config.toml
tie_embeddings = false
init_std_qkv = 0.0174
init_std_down = 0.0
lr = 0.00128
beta2 = 0.99
dataset = "wikipedia_en"
MLP neurons of a small language model. Each row is named by its layer, matrix (up: input weights; down: output weights) and neuron, and shows model dimensions 128-255. Each number is 500 + 25 x the weight over its row's rms, rounded and kept within 0 to 999. Numbers have three digits each.
After each neuron's rows is what it responds to, as a language model described it from the Wikipedia text at the highest values.

L3.up366:538493495529477517499480456497483452557486455482517514490539469482505501546531457508483501493518492526517516510489489485510545486459480495519481469522520461502512465516537518497509502482541495514478497496511510493486520482501506479512476515474518503538472536489499485504498470510492501469481537520491520498507520524507491497514530513489480526519537522536473513509493480450468510546519
L3.down366:534510468522481502495486540524492531505496509501533481490531478517517447497501531502514527499494514477513547503479457496511517547458500498521515501462476519446505480542520474495496485491524490503495475471493469488459505506529495564526504491473437487442511519497509502532514535459487492479470513519501490480503524571468481489464496492470522499461512456484496479507484549462496514504479
First tokens or word pieces in table cells, list items and headings, e.g. years after pipes or dashes (19), rank numbers, Sta/Sub.

L3.up1144:511502451512514488504582544541488515483490494497494525490491498505545504475485467459477510482474502517456509488493539488509491504499536502472504521467451509546514486511488489504506522470488468507480490490520480477492506458518516508536482480471455482506549475480496477499499481498490473464465539505516518439496515456478491506451498468536516506516523547527515484527518496504528495523464
L3.down1144:488489528558513496494476469510474501512504479530474528493475526511483492537481497571461498486512560550533525540517517504482490496531495524473502519494517494477542498542518529472490471480510510501499480493461540475572487493497498466506523480507506520553498474478494518509527508486469524500505458493498503536515497480481526541521493500502506459493492513528516511458481513519521512490562
Word pieces partway through names or words that already appeared earlier in the passage, as in Pakist-an, Perdika (P-er-dika, weep I we-ep.

L4.up883:468509536488479541502506488505501440497516547552475459536533488535478489502526519463524572555489457449537508494535495512509514491472477507484487505501533507495520415477517500477475472503474563491473515471535516483482509495495519464511464521538513503478491476518490494518531524496494497511506522491488540497504490535509518508500487466447489468485480442489464529494473518431494546494486
L4.down883:515477486494528470486514494496491465528449498524484506492477496473501486529521526517473465456531542478484449477469465509481510511476519535449493522547504523488508489539465504471506527513491489507535503475504544551454541483463467509516509487506500497529507528492547492447469499518528541489444490501480499469489526484477514494509488521535481445495489442512508484555523515468475493511500
Word-piece consonants right before a split-off "h" (Fraun|hofer, Bio|S|hock, Brad|s|haw, p|hotolysis); weaker on repeated names, list dashes and table pipes.

L4.up977:496508470484500507513499497472485473487450461456544473472504493509521488519517446499522521474526535489536524515525504509554506466512495499526472503533523494528520506526506519520563517541510523475518507460525513517536474477476530507535520505522505513476486502516468496485518466502506502491517488476509514478501448513498463516509516483510500530510512518528497505534491504475448524523534
L4.down977:521545512523496495566507507564487561500478509432493514474463483538500510496516490487510515483475536460438496525501486521502473514477533509476502479476495471535486541468502453497472461463459561493525477514492542487501501486490544498518440455482511478503459516524497452516533517487555500487547482509447492510519512551494526555539468512533476514462492472552485539511496523534487517491483
Blank cells right after the leading pipe in wiki election-result rows, plus second pieces of words opening headings or lines, e.g. Re-s-ults, C-on-struction, L-if-e.

L3.up202:533489481488533511495526500507515448486471538538520477508494526496515545499501488536518553477519512465516498556504543474530524529492484552502475509490474440457493456506508513535485512505534479489486503502496510503544509494500492489444514489519541521537560473495537517500508455500483530508482523481504479436519466485529502499526489534473565491530521486465493497469515515510472513505502
L3.down202:516467503488542482457508488460503491523507489463458512476513514453486520501537500473509542465509489510472495458468445531520472482491540450487534470464489527540509524523497498480487529532463492513494494495492508512518456515477483488532530492458479510516465521491458502491491495484465466544527491491475534498537505544523500485498521470464488514504505499558486478517478519537483484476528
Closing word pieces of split proper names, often Japanese or Chinese, such as Seo Tai-ji, Hawai-i, Beij-ing; also "and"/"or" before a list's last item.

L2.up1362:478478492488496449466493482482501447514478486514530512544458564469527522483481469530498535542498527492548472529496526496530526493502498520491472509524507464484465487508489525507491494535509504557517522531492522523486507513538512515476501509529492486493499489469500562508476479519541475475520479531496464455488478520534483494505516516532512502502494506490512519483488528494473529528521
L2.down1362:516441444476506565457506541469475505476507522475491494462511493468489526476526510509547523498514490522473476453560501461529527462514506489475507510485508515461540500469479482498522559480509471475488432506541527476524476500505499475534475512467503492493467494464507502522489495499500490494502505517504511501498483488501494499475516508536514496515499467457512505522509549498483515463467
Short syllable pieces inside or ending multi-token foreign proper names of people, places and clubs, e.g. Panathinai-ko-s, Rafa-el, Nai-ro-bi.

L4.up1343:514516466549515478497532513515469502480510503478493497459470481519492537486499469505481497498536556510492535494503542507507501462511490531437497495480479504497510493511490510489514540493469498539508485504526516479512493473523506470538509485537496493504518469484456471455464460504485502492483479542501489466518506463504527499499485509527531498516539491533469472537514528509511516526483
L4.down1343:523525505500479522535454502488496501491518519530502517545531531489502472550516543519517528501524507485493526506504489598522497470474482493478507525518545505502495492475483540545464533524500555494497504533488513475484505505481488438467501497533510501496458482525521478504539481501480515520528486534485510558501465511501478538496481496484497507489502489509481479506518532514470527462519
Word-piece fragments inside or starting uncommon proper names, foreign words and technical subscripts, such as Doro-th-ea, Piper-ac-eae, T-ling-it.

L3.up1016:458489538469446510495499436526534490500502522556484513515520510523497478491503492464532557540459474446570488492516512492504494500482467506512460529488508487513524485471552485474515499495469530504477462478537532468516513459524524516500518509512531493460493514535510536513520507502480481535543515495504530501506468496480511495495490499455468492484503499485509546479491530418526523503491
L3.down1016:510500523527492469509508505491512492513479512536465511533485487459476516504494507446479459467516502517471505497540491502510538488473531522498530477479515570495486424515493463480474461497510489447472463473507471493490521481509524468500500529512526509508501496484550543518466506473529558512504448520511519527503474476539533521506491459482508455506506467516493497490505491514525490507535
Word-piece tokens inside rare, oddly split names and terms, often right before an "h" piece (Recht-s-haid, Bio-S-hock, Pe-la-hatchie), plus some table pipes and years.

L4.up710:513528462527522469486473501493458481511484509470469480526481536525521531475470481522500583481537463494537504493491491495514518537506515514502449479498509497488483452526496482581489500521499463499485489473478530528510524513536492459520530489477467524546514528511525539504521531486542470481473489517522516523499531522503492505510492494475534497518499510541519520498550502506504530552515
L4.down710:523507512493488491504517499498489509536511494514538471523465488498473493501570504495520455513513497487521470489504493497505489485499456488520528509512468554488494477516491520520499473503488475497491520471518496550499547494506486484525461468507494518449516512475463503483465495555490546523465444461511487535470479479497447540470521488493524495499527465485515501549491495482478497469541
Short syllable pieces inside proper names split into several tokens, mostly Japanese names and places, e.g. Oka-mura, Ishi-gaki, Fuk-u-oka, Las Ve-ga-s, Toyota.

L2.up596:512478483476494495493543520469511465490465496540503530502485515506492520532522511471528530436501478491492547549480494526530498520523495531500467498496559473497512492507539499520512495498523462505483462535517494527498514462486547430499504485537497482491501534515493466526493488528457499490487483518469517503495480500508476510474475489496540501517473487543512473529477479513499473552517
L2.down596:456481511418480480449488485487542506511521481532521486477471470506481486508542484467473497508498493586534441543483478504500513513486508486531507470521500505487522519520495495433462481551517509497498501487524489471484508490536472519502494544499492468462496525490499542514513519497524482530501512472473506486514482469494529521511502509550510498474521462536501448496542484477519488472542
The first piece of a proper name, strongest for Per (Persia, Peru, Percy, Perugia); weaker for table-cell or list-item openers such as 0, South, Council.